Weights of a small GPT-style language model, trained from scratch on English Wikipedia.
Size: 10 layers, width 384, 12 heads of 32, MLP 1536 tanh GELU, 30.1M parameters.
Architecture: LayerNorm before each block, learned positions, biases, tied embeddings.
MLP neurons of a small language model. Each row is named by its layer, matrix (up: input weights; down: output weights) and neuron, and shows model dimensions 288-383. Each number is 500 + 25 x the weight over its row's rms, rounded and kept within 0 to 999. Numbers have three digits each.
A block is one neuron, or neurons of one layer that tend to fire together. After each block is what it responds to, as a language model described it from the Wikipedia text at the highest values.

L3.up620:519498498549476485563521546497529461516508510469517486515475525508510533529483488514496453493525525477511531486540499495521468497507461480497458514490498462478485496488480490474511501483577472448457503549485499492520519481512501516471547481453467515501522496475512478513505540509485501494
L3.down620:500497492462550493559513500454512476492479486492515439486521473485464453480525490515444480479473476490482509474498498475510510493541512510475491491481564560479492496534516456525530522472491496505486478548542456497495496469501502482519497491515460504517500523500511522460504502504519515519
L3.up694:549469505491499535471514497498510495518534517516508531513514527486505508502520469459497490565487475487531498489542531554501506532514511497502451463493465466530528559493495478471498471493485505445496522515505504485548494505490491488489531509471467482511494468507498508488493506524515542486
L3.down694:521480518482541486536515475524511457518455487529506534514467503509504537520518507521485479484481498521501507514521487510565482482446496500441499456499495494497533512396440495512553528489500503481520556484461479506469488460515519523482470505479515485511507536485540511491482501495508495487
L3.up1078:539470496523506552540489523497462504570461514503481510488455500510490508518515427526502482514464459537541525496493526517511514499501504479500481485461494487501510504495522530510516477524469511489465503468509525542485505481474509479515484506510473523491505453535537506476493541497484498429
L3.down1078:503517519518473498485499514449523490566486485507489512497521474528558567544523433563498493498477489470524478545489475503558458559536496469512531524494542533481526520466479522504500510519497513487484456479534495522498501485503445512516477488486482503500500472506508472521492503501516495489
L3.up1487:489539510502475516489486537463492519533455501481469514509494521490523497484514489544502476491500442503489473528527495533509497532555494503488462551476488458469516466494469552520493464509508482497502483497509523484527491464445530479516510526504515561498487505471528513422501528499503511452
L3.down1487:464512510519502511521513513501511450549501480560457486522497511512525549474484473556489440523494465549516516524501489465489501471532511499517489446516500489458483535510439523495495502498480507502496477510486511521493499506465483502464481506517490490489516468469540500462486511526534504469
Responds to: Table header pipes. Pipe separators in the first row of markdown-style tables in Wikipedia articles, e.g. after Party, Year or Census headers.

L5.up861:509562440534492492535477503521539508521514448518492524519507514501486518472479513535436509516470489446463417511510477498520535482547526509490493449489512498506502480484465487502480541502483478516509492529536512509519507488487505502522511517503508433499524480480502526490550494519484464499
L5.down861:481468452458495431475498533486500498557509484485479489491505536543489552479459512484482554461490463520514455511507502482504464533486517529511526522495469537485471467494519463502490529482505535490468459513526491506467501495488482476521520549461489477519527499485481513457524508500500496500
Responds to: Quantity completion tokens. Final digit pieces and unit words that finish a stated quantity, such as $74 million, 8 km, 6 months, 9–35 or 6,217 in prose and tables.

L5.up417:486492492539495558524444480460496478472516488504525461475493460497536472480490509499521485495503505472521516520495501476539491544481506510449498511496484513528547478523532533513526555518522502530488521492497496487527535532458488537493478468504517508489491464515579492530486497525516506533
L5.down417:517535460494529493482506496448489509503490478473512543474516537497438488495562500517505493458506481477524475487506511488497528472535478546483531529498474501494502456476482484507560462504520459537488522457489509456561477518488514490524487474511516479484506530492472494488494550523520495507
Responds to: Word-joining punctuation and row breaks. Fires on hyphens and apostrophes inside compound words or names (co-worker, one-year, O'Brien), opening quotes, and line breaks ending table header rows.

L2.up177:481508501500468495497480490481534518534473517483504477505465466525497517466532517506504493511512501499519535502491466534478522548492525515514473544488490463559501505480529483502498500522556570506465463452477520532506519498520483522485490496490473503443496458501536457511478477520517496520
L2.down177:471536446473495516533503517526490494473507512508499477490470530468475503519507444483493482466557482535520508458540508494557482529509492487518524503531508508483487483521513499500494516468493504517559479470549484515502492518508504507497502508492516494490488508481525499517465503507543480483
L2.up267:491497509480513550523517520467487497518549489507467486530485536484484485549496467502452514496467529468538502505509505535500477510505546493471508467477474516533510518488521519473473528494508498474509521527516553535489474489510513504500496533483517501537530449472485531463503524484513506518
L2.down267:489530522510514507526498443501500517498518524520519540466514525478484497519470469495537560468514532537516490464468514493545488496539497485483463476519508527496509486491491523517479504484518484476456521447480506454503520464509516506486539522509560501558499492511491484495473492508531519494
L2.up919:504495481518448516494518476495517491492518491508489511460466488510514498446487472478506484499511441457507540527501449481479498552490516498467523487467514485551523495489461515507443509476493528510517506472528477536451508501541519498468532472542545527497480446446534520530496471488503474482
L2.down919:462490477483521505457490479421478512495535447529451495474490498535573465448510471477469484490484480519505490489517510524520474510528502503519514471517529477507515529478533524458450525517503500509519522474523475514513516473454513501504482496505521524550459470515511509547497541491479464486
L2.up1224:516515521552491465468535490441480559465487498499478534534517494487474523498495483530500495479485532517514452450514529500528497497494512501479532554501536487498523469468515534473508505530490482538479465496497516483533510466509528476506464492490497515503497505528505496465471510477544461456
L2.down1224:443494525496541467519498480516512470465494507491493503493492544499544550518501529501484531521486499537500511497466515478462492519507468499472487490518531479487523526526494424511461504471492477509518513458505491522536522509520494497500490530477496488525503484493500481471516479498509507492
Responds to: Hyphens and list dashes. Hyphens joining compound words (hip-hop, built-in, tongue-in-cheek, brother-in-law) and dashes opening list lines after a newline; sometimes heading === marks.

L3.up97:494512491503464530515508513508511487512532505496527503453528482508524481453489487521488498501536489465483511510495484516502534499462496516552501524483510484488527501496492481502491562506501493510517525442513480487489505527449476512517486529557488504512488489485516505514538501450489459500
L3.down97:462453507529510554509462465468488472491525487492497445496480497498510508515536458528480482494477505514476532488509478515518474507517512520529512434485454486517531534482512505476504558523492492538482472457508457505469471536473503460510537445509464524490496513479529490507513545474526522524
L3.up328:482456520495554481532543528464505487511512506502530496492471510515475564507526495509498549502509527493512498464458489483544458498490520542504532510475490457504494532473492505515482499532488517502455479539456494480445486503504492481479524500478475504504506477517510538495491499507516469501
L3.down328:542477507576477512494502467516532500510523494532487473529479503556449476517502464500520521477502480454475496533515504510499503474474534517488471463492461493498537519468464465501497497529474531481537502487501525564532524501478497530490495525528540497474502482459513495471489516463517494495
L3.up711:530521527517456458512496498495478497505509502510458477498499547496477510499505509519491509544520537464522519484492476510496497540502530489486519543464471435531543534483539494494534523545486521482489501507516437495552490535492534483468499541473472478512504499514486488495503474480532499505
L3.down711:488536472499469512501523450470476478512493474472555549459544465533505543509471535500484479486528491525524480498504475530534510517496475490502511498529518521529478486466449509508533548541551524467494508498478473490508444526459503470521511443467559470500465528523486469518511480481449498525
L3.up1155:505502455466525481522513489470534464533497494547489506529539555497506513494493500493484458500529512499511487502505463511496537511521487435497527513483492513488511513465491525481463515562550492512535488520523506492496513461485510463485478516478497444486519487484493479508487501485505492529
L3.down1155:532470488507482482501491476510509500446507534474484544446514501509498522510499472510517497493490488478472450507555526476544473534504558474525497475539505513527498506524494484551474534559505508558519498488503506498533511473503469510453465484461484489470503489499541457502497491484522480501
Responds to: Compound-word hyphens. Hyphens joining parts of compound words, e.g. runner-up, ill-treatment, quarter-final, plus some mid-word pieces of names like Harlequin.

L3.up303:518505553508449549526488539475509517492538503495546470465470479558525517504490508475470416504485479484516512523514492517523518540512512507469447482482494473552534499503516484504477540480499571527517440486497492476488496510484506488479504481538499507460496488511533534506455509534461523449
L3.down303:482513464530481490490487508473489508488507446475506520480501499490495479419499491490509502491524505498515512487507496485536467509546499519522504473525506532539524523481534512484519445523506474549470499483497462492491535478523510517474514492496485512514509466483535553532530487521523432520
L3.up342:509513462504473498478512552510487544533506485478530490468495495499525507440497485502464460489562438535530518478477498496499480493546493501516492520482503480486519560498516541455459529469509489496492496460491461505521516485520527500502502494503484479478472499540536514515496477479521516494
L3.down342:477473486535505468526474445501514502505508476495433540544517479489537498528511516472500484483498494504469514546527508526494506466477527484482471500480505507513510507484503502489499484520507479532475511513503460483499460511497556481560493447487544489484487502526504508500502517464508509495
L3.up798:504449505517506581523475507492510501522475484504502519501507464520486488465544486458451482518491499469514486519510474507498508515531506478484478520541478465495500482462528496534493458492472498487548479464529501476497514519499527545496498482534527471535524479533514496510504479505573503520
L3.down798:494570491509488486511443460488471499502506436497563478497521501468510529501540543466519457490439515503477487519501510507517445466493529469473489474511500501531525481529515530488470538499507504557510507514505492527556505484510499457538467487498440461466526507516487497497479528536492553497
L3.up1396:493518443502467509498545526500482472499479481541517510525450521475472507499483520487487482489513485449521513492502489482506507569534501508510510513486544462502476474470504552475494517538476456512495500491553533489490501486459501507476464480533506507471494524528511496512523518512526518521
L3.down1396:484517473507502500538462502476498468494532437506495498475484499530487484472527487493517442522504497478463524494498465546492489506515499514510471466494503489504495469445486468476415472498473493541503484526492500542474510511517507511480502507476531535473529507500488525472518499490491530558
Responds to: Compound-joining hyphens. Hyphens or dashes joining two words into a compound or range, as in 8,000-year-old, full-scale, anti-war, 1996-1997.

L2.up484:451514510491524503499477556503501504500469499490523520456508475500525483527520504486477501502515509509483478519518457512441525477477482502518488523533571502544538485512490502499447463506513517519489471502490528540466504495451464480473510490519506513502516526508473481494492509532494520490
L2.down484:522515496445477521435516520508486493519519492535474504515519515506465471446487484480487517510489465507489517477503509535514523512523511537496503522510440511504484486494479531519480510531462513515482503528464493539519505492467515497495460489509528464497492508479491498517467459481528480473
L2.up535:514520479472513528500450492471506541489523533478473502514490478522472508490517498514479515497438538488518513500471545528513475535523523490520482517489495498521524506525525503487519461492518490521516509511545493487561473462526557505505524463489506446468501494543534472521488478522488520486
L2.down535:503507492490465520477508500537475525499464488539524503530465502507516521497451496495488473511518457491494469511562476521480527524457492495489483507524457523495476508439517510490482533506526496501507490545481445519449492513483490500525508515500522486537545512471457513493484446485462495521
L2.up973:488511473496517482460485475510506496535506543510500508516496513498516547505520505502494504476470509520460478527498535519472491503514460503463505516490533536510498490475535449504491508484482508519498536478491507524541484557509526499449498445504520460528515454526516482538499462501509508444
L2.down973:471463466502484499533457516488502513480518507510490517495529525493511511487503533485488530450475483493468514526473480543503500492534506493477495493484493556523473480489493489488485499497515531549460492500555470478460509528507519446493494475489527465501511522532507495535528469472478489521
L2.up1047:524525500478505480509481502487507483445464527484486490535518479516492528480509478502530537476489498513487496474514549540485487499515522519484506525526542521507520494500480535518484490540515524529491514495491457529510517503476521562456493538516517470518536501517517506472513459491430483498
L2.down1047:476493469476473524515486465490463480487542471497527495492489534495533513468496491501476470469557534499471511545514514528468526494532514491449491492461485518496464495468516473528489506463501532518482486518517481514453497484490486453512488510522511474491477491538502525509518463478457476519
Responds to: Table row-end pipes. The closing pipe at the end of a markdown table row just before a line break, usually in wide rows of numbers or stats; also the later dashes of separator rows like ---|---|.

L5.up1035:514494458539523553482486541481505527485478525513496544538500539478505532471500439470533436503511449519541503463493506492497469520518475492481463472444522518500492509482517483527487506486503517516487473433498502531506512493507505498478462449502458526526507459480512519490468504491511485459
L5.down1035:479521503515489497508546503478552495527523452534497509540562522532482492473468455526506500507507452531559501525498493514505495463518532484492503503487568544464492470458447510501499541473498488573499452517497492507482519484538481501457472417509476513511450423534514521505536512498501483477
Responds to: Table header separators. Pipe characters between column names in the header row of markdown tables, e.g. "| Title |" before Length, "| Score |" before Away team; also hyphens in compounds like All-Star and high-score.

L5.up325:463552479508518523486501500493500498532481502522508492495510469449480443543492493505536517492463500446518483513540498504556513511524502535501547539494536463469516508502538518532493473527486513516484496465479515501449516480512489526471492528529484494472493469519490510499532455483472482478
L5.down325:473487497521453532514516486477546487492544476507469507456514493493519529521500524521440540489488521487515522516498506483474513522464515497489502516479487509507481531535507513524524511515491500556447505515474493532482510508502498488485544496471510497515517533486485478553487466471555497500
Responds to: Table cells and compound endings. Pipe separators after numbers in sports and election stat tables, plus endings of compounds after number words: quarter-final, second stage, round robin.

L3.up792:542526507471502476457532500473508478495537514484511487491476557528494416506487446488468513499492501478477495534469522501487484520498471450462504491434504523513487490511525518505450526466470512473487532472487513538495533540477458480479507490501496528464498534496521473498509504520528500566
L3.down792:507487553476500504532531511497513525516523514491462495527494508555512505497495519473496519487488474508467474488504448451474497532536480523486502498465496528514497426515492504457481466522501488526491485528505502534497466481554480505499507531454481522481503488483454494495490507477541521532
L3.up1154:524537443472540515486505500517492502484512483499449525503499510469491477497480462493485487462482479486512520455484477486476503515471540521505502510489548512481490513491453490476483486553478517522480505530508527524517521530498502480488521538529515514531464502510526560563477492460462488543
L3.down1154:520525453429461499532510515512539548540489551479483511516504509473503537481520473500509504516495541466488478482508564536494487528528501489527479538509503543519483518504500509521518500524494476521484525504496473518498451488525458502508523515447536480506528586516446490504522521481524528546
L3.up1415:475497452459541513508482501471510527481530511495520487501477512492500510496464524483482474533509455449492455506474470518511494528486534501496489544459479508510532494559488479451489454519481546503506497497496522504513495523503536502504505485507458526467518520484481531484496430468549459495
L3.down1415:527509562501527518435493555474510539497506497485497506517503547472523467481486461523447467522573496486497541530514487505497494539483500506513533530481482496489487516538482499489501465534494502509494483429577527511517528518538496470490427495510501488476511464527511491522521516489493538485
L3.up1485:506551525467462456545490500466496486552495498519530523448516491493490505502525506497469491548461525504509504499474481486506495540537505497480469487499515512483452461481540522492509490470526472471523511508491480517501534521502505499499445476528501469513451512509456498480467483484499497563
L3.down1485:501488523508500519487454500486540538488519534516493490489466541525459521509460501556458459482517522484513472518515475500486447505527517486512474489495496517485534462540440529516491479555517478509495494567504491469494516445517499508488513484448486532492473490505521509514480454520532519504
Responds to: Mid-identifier number fragments. Numeric fragments continuing a code, designation, or figure after a hyphen, letter, or parenthesis, e.g. F-16, I-25, C-20, (20 oz, (1899.

L5.up62:462504480554447522508508474494499509529485482481548519484481531480501507506513475491466559504497478454539501494502508528481516499491538497499506534490499480513505527477454485530497482465505497500468506519510482468517503481528520526457508504508502420495549539474526511495474514558495510473
L5.down62:505477555523504519493482513513462499465485524535507494454485471505506509539477523456448461501515479513487519496495476479487484511475529438501560448508501463484517469522461500531492507509527440510495509489555548530484506508525544533472529456473513540493512491522512484513497431514451499500
Responds to: After a completed name. Token right after the end of a full proper name or long number, such as possessive ', a comma, as, or a trailing word (McCain's, Gill, author).

L2.up1170:518465519520497469515512493477525500541516496524471480526492521546537488487487506459452450560468496469480495529455433491536476518493503505496475495490481477509514532552462480452470497537474480479538463488508504472463491512545547487478529490510470519494535504485518535552519506464464469501
L2.down1170:510512476513480490491510507461541528519517498487496489517568524551523512499508555521511485483488490510481483507489489492537462540563495488501482513525513488539513506515481512438508503516475490482515472475474473512513474488520507465480497471507481499481466508508487548471514484494449519547
L2.up1317:489512500520449529503479512437532535498527466501492469499487513456539490522539479481521503542500463497527481498510496484481464512484556470515487539470484501484533498484485536482511519513511527524460528507520477527501521500522498493492478478510488515434447449541540506523466508482479494506
L2.down1317:538547523508480507507512447450496479510525478499445470536492503492517498518488491512508473392506552498554460503521496507512459529510561525525497503543502451529513462475496560508469514526519477535495440482504464529490515500495505511449498481524501527530472520483494495532514502506546459493
L2.up1362:526494521495498500472456512514511528543536490540535537526469547497546519476525513493498494483496512472524482539536501497466471513515500495558471485489486481474486502504524528467471495592524519468508503494515489488489508476510522510486517506521486498471493479506491474506459518486495518509
L2.down1362:492451521550460502521506475503489464475536515510506498506520483502505520567467471476491497493510465474478514482512490495512529478508523517469498486519502510512463493515482458545509528513480488498539476501454494522507513497502478518484519458502488489447520522538453498499484482471480496522
L2.up1419:518532533482523529536474510522453547521486523498560512481496509491493505490504516501472479550513487489525505518510509484505451494477513470513487494459532477511500497469499485432480498506554532475487488484542531527541494519532518500550486523510505533508525498493503475511467525521478476499
L2.down1419:449521500542495472477493494509534513464484524492465488502504520482515513510540470515472475505497521503508491477479467501505459462521507563490466494547520466501484509527480528497504489492474485556483519522507464480476484480533481491516529465516483494459445479507469514489487510495493481548
Responds to: Compound-joining hyphens. Hyphens and en dashes linking parts of compounds or ranges (anti-aircraft, twin-engine, Mexican–American), plus linking words inside names (Gulf of, Luigi de).

L5.up920:452478509478538492515483484517470520503502479462462493501470468478449485455511477456486532497499504466487532478496545509501518495467528464546508504500486533532535497517492446554484545499506504493505491536490471483512505513490529549498507506510459530500497477477487529515510503496466545496
L5.down920:505506486482513502490528483422474509525499508517506517496494509486465523490499505507472511487513524523512538536501480468490525486523443490480497491529467482542513495538530512474475469449476498536499478469463529491541506484516522486472490474512479493487510421494512542457484499454537473471
Responds to: Final piece of names. The closing token of a multi-part name or number, usually a surname or team word before punctuation or table bars (Grant, Motorsports, FIPS/ISBN digits).

L3.up208:485483499507451499511505473520496493540485489524481520453462508466534510514515521507485464535486488445511523522492495514516512458454494517551492527519500489527521525516523523489469477509522537528503486498566500532525534456537532479527524482527483521530514477558493547520470529516478486480
L3.down208:490471534510535485505532542446485512478483473505491497509521501496506484479502486512529522483542512539522476503480493522469478534544515444465516492497492458511496476499525500526489512460521499518508509514544492425492497508477490525499529466490502482491472492490526513501513468524508526467
L3.up445:481487506468465471518511458452522515491499506501501489492510494464488496493535503482520462495499517510510522549480509494522542468542480511490528492499528527530531485473537504513483511536436489477478447507506501496492526499497522409499508532475509503526560524493505488500484500473511533506
L3.down445:509461499499550495565541517532477488493462478468491525518501546506486468516516544471535464481515510468461520449519524511463487512505491467517470478480483502515464481466480485499498491482505529544527513500488486496502487471523508534516475435491532520495437551490486512514507474497512494494
L3.up793:451508486504470510567488468495517512543508499510447541530565469467507489518513512503473546491470485501511499508533516551486541499484511522507495517456502437503502541537499486559444472508457506546483514516510540497492502522515469496518514518497477509459515484498527537481475511462476509501
L3.down793:476425453497456511503523521530490492538510495482495487507506466509470488488490529496530474475519510521486516500496478538481527493502517502445515513442496479519520510466554483481510482451533513463487489523519546504517536483454497515481497522480461496547536526500504425528528492528503497473
L3.up1166:509517490536519483509467490518518503533525496509516507497499498489506493460504482490506512543482508483546536486493492507450504471456511589506519529498548509521500495497523497483458531504468493494467510508498509541489474446514483487501478532498481495529531507526505562544478539467468478492
L3.down1166:497464507517480498461540460497490527474479541488455495535533506482513493501544553480444506531481527522458496483486467521507477492474501533505537553520527508507527523496537479473482464497497495563492499500519481497520456497504509527533527511479488527508463522529485500523517528510477499500
Responds to: Name-completing head words. Final or head word of multi-word event, league or institution names, like Championship Series, Commonwealth Games, Division 2; also line breaks after short descriptor lines.

L2.up43:522473471539478476503491490533467510524547478471491477438482543528525515532472528469485463527489529469531481519500508486490520470467516500456502538476492492494472538502544448538471508491494511523515506520525528507503496517505484491478533487518504538450487524500540524505472471498489485511
L2.down43:529536513503513507483524502489491531523529475480492509482556527514526500451507496475509466495524494514499491506503469489514495492535503474470494472470503482502475533504515501514521467496452533490513507484497522541503462494528498488478523497481489515496508469484544508473535471505469484521
L2.up111:534495463495495517536543547517503510532513496506517490495477498482519530477519548535511491504509486524499512467508499497519502532485491509477499519485501545510461508521537476492543526481525496517449511458455536482513482494509445482489519512505525492448493501486551528521502511494554525529
L2.down111:531514538451526552516512493533490528522510541477486483447487537480539510547504494507539481470532483488520468485509499534516505474482521518486517539505493489521516493453521483502488503505504498544509506481553455513509494514461507507489473530446526503479508448546478483464509493494457479478
L2.up507:502463474529480463468525480494454509549530491505484467515487517492495501475526520507475491523483481488484498513505488469487515461451487459493478500472447509518539459501485433531500472500485496542505494497487479505476509513525524504510498487505492473496555478504568506481504497511508502487
L2.down507:477495527478521482497515505442465530477500485483473460520508481528534511497498488510489470500504480500493511523519488513508523534499529535481499496440470470471501473470497542569492504518514508458492487535489505456501525528528447532491527473485476448493504461517503539470531486483524513508
L2.up1222:495444427551516524518509502502496502506510501490529502448511504542548455489498504509488488522504496503441500543556488504461508490511543481524455462487436505514499438499512500507520494534476488551530497469491516555490531508519474512468501520493502506480482480493509511463488491486498468520
L2.down1222:529540530433477495492479530482462536515450504503485510537507479531500518495486506477496582523473492504504507527479452499498479472480496490501479534476515496494499553510507517512523477487529488526472489552496464473474479492466491509493472497502464483527435458498525467502578512499499502514
Responds to: Leading numeric tokens. Fires on the first token of a number, score or amount, such as 1–0 or 2–0 in match reports, $1 or £1 in money figures, and −6 in table cells.

L3.up735:497477513479501508448497481510514522507487482500482465485503483520482511508532507476471513490520470498458465508500493541465517507515529512477531503463488500519476489511445493496494541514515496502525493453545514491451495516517552449491532519502495489486484520546496538505465513512449478552
L3.down735:545525483465502507525496499486458535518499526500483473530460464447532548505478522517475486456495512559471521480515546524505480500540498495513460458545457501439476480500532529499469493526472505471475554508518535530493464535478506543508520499510518523491499533507509466492538482512490523527
L3.up1108:498485517529502483518494432524488476490518521542491500502500521465495443491505477497492500509527497472499549505480449461456477499501555521511512485519463544525514511503455531489461497546500521524520524502481447463474536527520505473498456483467526508485544478500501487515511508488484480455
L3.down1108:521466504510536492524496511456494513558499471455490521452482514463493501486529507491474531493517505468487508459538515509534519528540479472494500512457474473559475507492523504471553452509500516493526477462529499542457492521527520525514545494488463460499522491491534554488449522509525510517
L3.up1297:529472503492504541470491473466493523512520491554515494481488495490508541520482457469470456517486455502512473510476470539454481488504462468521533464503488468525521485501489479470477521522474495517479511526517548478499486501488548478496483481474467503522526469509467478476476511508465516488
L3.down1297:494531539529501520507497489408463477504511482492516481564524511542507508512519509518523514465521474507516503450554518506451510516523530538508478486471503497498486502526540521502527491499551520516495493478495520472519495497436479530492504456510504503489483514529507513521550523482503470549
L3.up1423:516479473493477489539522492541471518519513478451501494538489511494481477473483501525492504520501478501467539516507540511535484459488498522544514545495476517474500532497479520492465518533506557501461516485497510515493540476550480514520470529508481473523523485492508510514477515476453501482
L3.down1423:533508516555490495507493464489490521507511481533503502511530507480496470515495540477484524526512521453454513483485523498476534479544543493490554502503495525455536502489495481524505472489508533498507503507512525484550487474488557516497511510511488536507478511500507491473507473549488464515
Responds to: Mid-name connector tokens. Inner tokens of multiword proper names, mostly the particles de and of in personal or institutional names, as in Luigi de Canio, University of Dhaka, San Francisco Giants.

L2.up344:498437453538506502517542493484521519462517509506493478495514529523561537515489521501524546493491482472499521484507524500499548492508529520488525510525487488499528534495465499498533486502552544457472494492501498506509538496505511478485455543478464487529487519510511479513513540530508523517
L2.down344:547505505461484457489478417529477504468510452505536516518496515495496483497529457505520471477502520492518498498536451481520487501529537546471433512485481503487483470504472505482465493506504505490484481531505463537509512496453524494500498509483475517520501520488505510513529522525497543506
L2.up662:507468521459504496485511435464519516447481498507466522520489459468528480494507470502519485487533461497481491494518422526536525521496539493561507515551467513495504525537468466498511533551476531505503509467474519475515518502502523476517498505520467520518490492463522526477461525482532539461
L2.down662:525502483483485506519512477526498456515510500460487515471534541516483498534513514483520510454477532452502506484511494501445511508549477507494524481510513520493520470494516533483523496502490455527498479481466518517525488456505537483499549476511482522495476450481495489503509530521504473505
L2.up1211:454497514485486495486455463536502486506481457498494517541483479473482460461496475472515493516481486511518517456540491532500555519537542533483536506534505498540486520491460522509517504526449521521537504498519518495508498505522559471511525501500456483461473493489491502509518485473460487476
L2.down1211:496477491527534508446511510490506530500546497491507487456518517499461502472537502504499540498608493468431442494465498510498515515475501502474523487464490538490445503541488513473521476499509475498437535530484520524528537514530497497513482463519492534495483512509504483474476535578511521509
L2.up1238:488434488511491478509567491546515519525489527517478573489491493495521548536492497503482511512492476464497538486501482513499508535528537533499470497488501475531521502486481520509526492483502500460500506484549485501546509491506472516531507442511470481523514507524518493493524505511516477498
L2.down1238:506526474509458506564488500462468539515505510531541430489480498500489490508523453523569524539462515457492488486515487462489490550526468535501499534493516506503494495498528528503520511541493451520522492499495486522500557529536531474487504514524490498477497475473505505527475468515501504502
Responds to: Table cell entity names. Names filling cells of wiki tables or lists, usually right after a pipe: club names, languages, manufacturers, e.g. Telugu, Atlético, Ford, Gangwon FC.

L5.up412:530489516483488536508510507456538512493475528552548511491525467507530512506497499497494465490478477511503514471505500474519467534481540513513505482477498528583550523521537475529490519499505507519469502478446544513537525512515471472525491492507501507477489488466547505472475546553463546499
L5.down412:492486473477476505513502480391556492496477481468491532507489455473529503482484527504529509470514463488508532522495492521450463495539527537500514515450507516495502520511548461496490469539540437569504441429440500483510487499492454486513489491483508503510523510472512491496454488518524464521
Responds to: Multiword name joiners. Hyphens, spaces and apostrophes that join the parts of compound words and multiword names or titles, such as mid-90s, all-around, Rhein-Nahe, King's.

L3.up206:522520520477517526448481525510516485448488526479507501498508493496487489520479543505507488487452507505509459487499494526466528498520523550480548506478487511506531448460517518521444527507526532518465518452530502463476529530515514508514510514493489478487506483519513505498478497485474480492
L3.down206:525463540510493508533487504560495468459498491477524532464503527469535480499523543515541518471498480496525487498519544501488485495465501512463535509442543520512474497489487473511476458511490539520452483487547548463475497496475503472492484498526508506546526460543521483499515480502448492496
L3.up245:491491504477496508477517439508476471503463510486492483546523515506501476536467518504541495499503513506480524505539493551465528505507501517494488534514500551526523475498490523497483467500508481517485487508507479543503518532446520503520487495543502496485504474511545466501525529510437495538
L3.down245:520474507526495483578508468536485472489514466506509497468514532524546476465451484544458521477579524486485484533444517502496478508513563443471517532492553507495505513541483490496496484509512491539487484495526511542499497496479463453487482496498534496535494502525512502485520461485441494519
L3.up729:492474546459496521509485443521484474480506511507504499515534498510530497520482525485518489490514507510489491511507489521491480504485484480450512535512519514485504479462503505485441508535521570553472516532527502488522506513475490524515481475541499505506497513486517492538489462512455524516
L3.down729:498463505476502496497484491461493474520523470497535530494492530512575483453475454494510499487517497447544509534506469466522517490505540492478521499508524523456490468549496551467486514487508535531466507493564542548505483537520488498478504532508516498519491469495477513501497531509548507536
L3.up1088:488471530477486490499481463473461533509515518494523487487471498511549500522451509496494491506516530471476497530451477519496505520492472485454500518518536486480507473513492548509424514514539555542498515500502479516484521514505503525551523466518496471500532493500524494533483496542488522507
L3.down1088:498525465482516476502499492538480492491487490529496496502499517508566472481479507491484503450502468471512502524518512534502470491493514504477517509537538529517483515529506529488479478521513558491458526494524468531495532499507510511506451463483495489523504504524518488547494467508488505481
Responds to: Table row-closing pipe. The pipe symbol that closes a row in Wikipedia markdown tables, right before the line break, after a final stat or empty cell (e.g. "2.1 |", "5 |", "| |").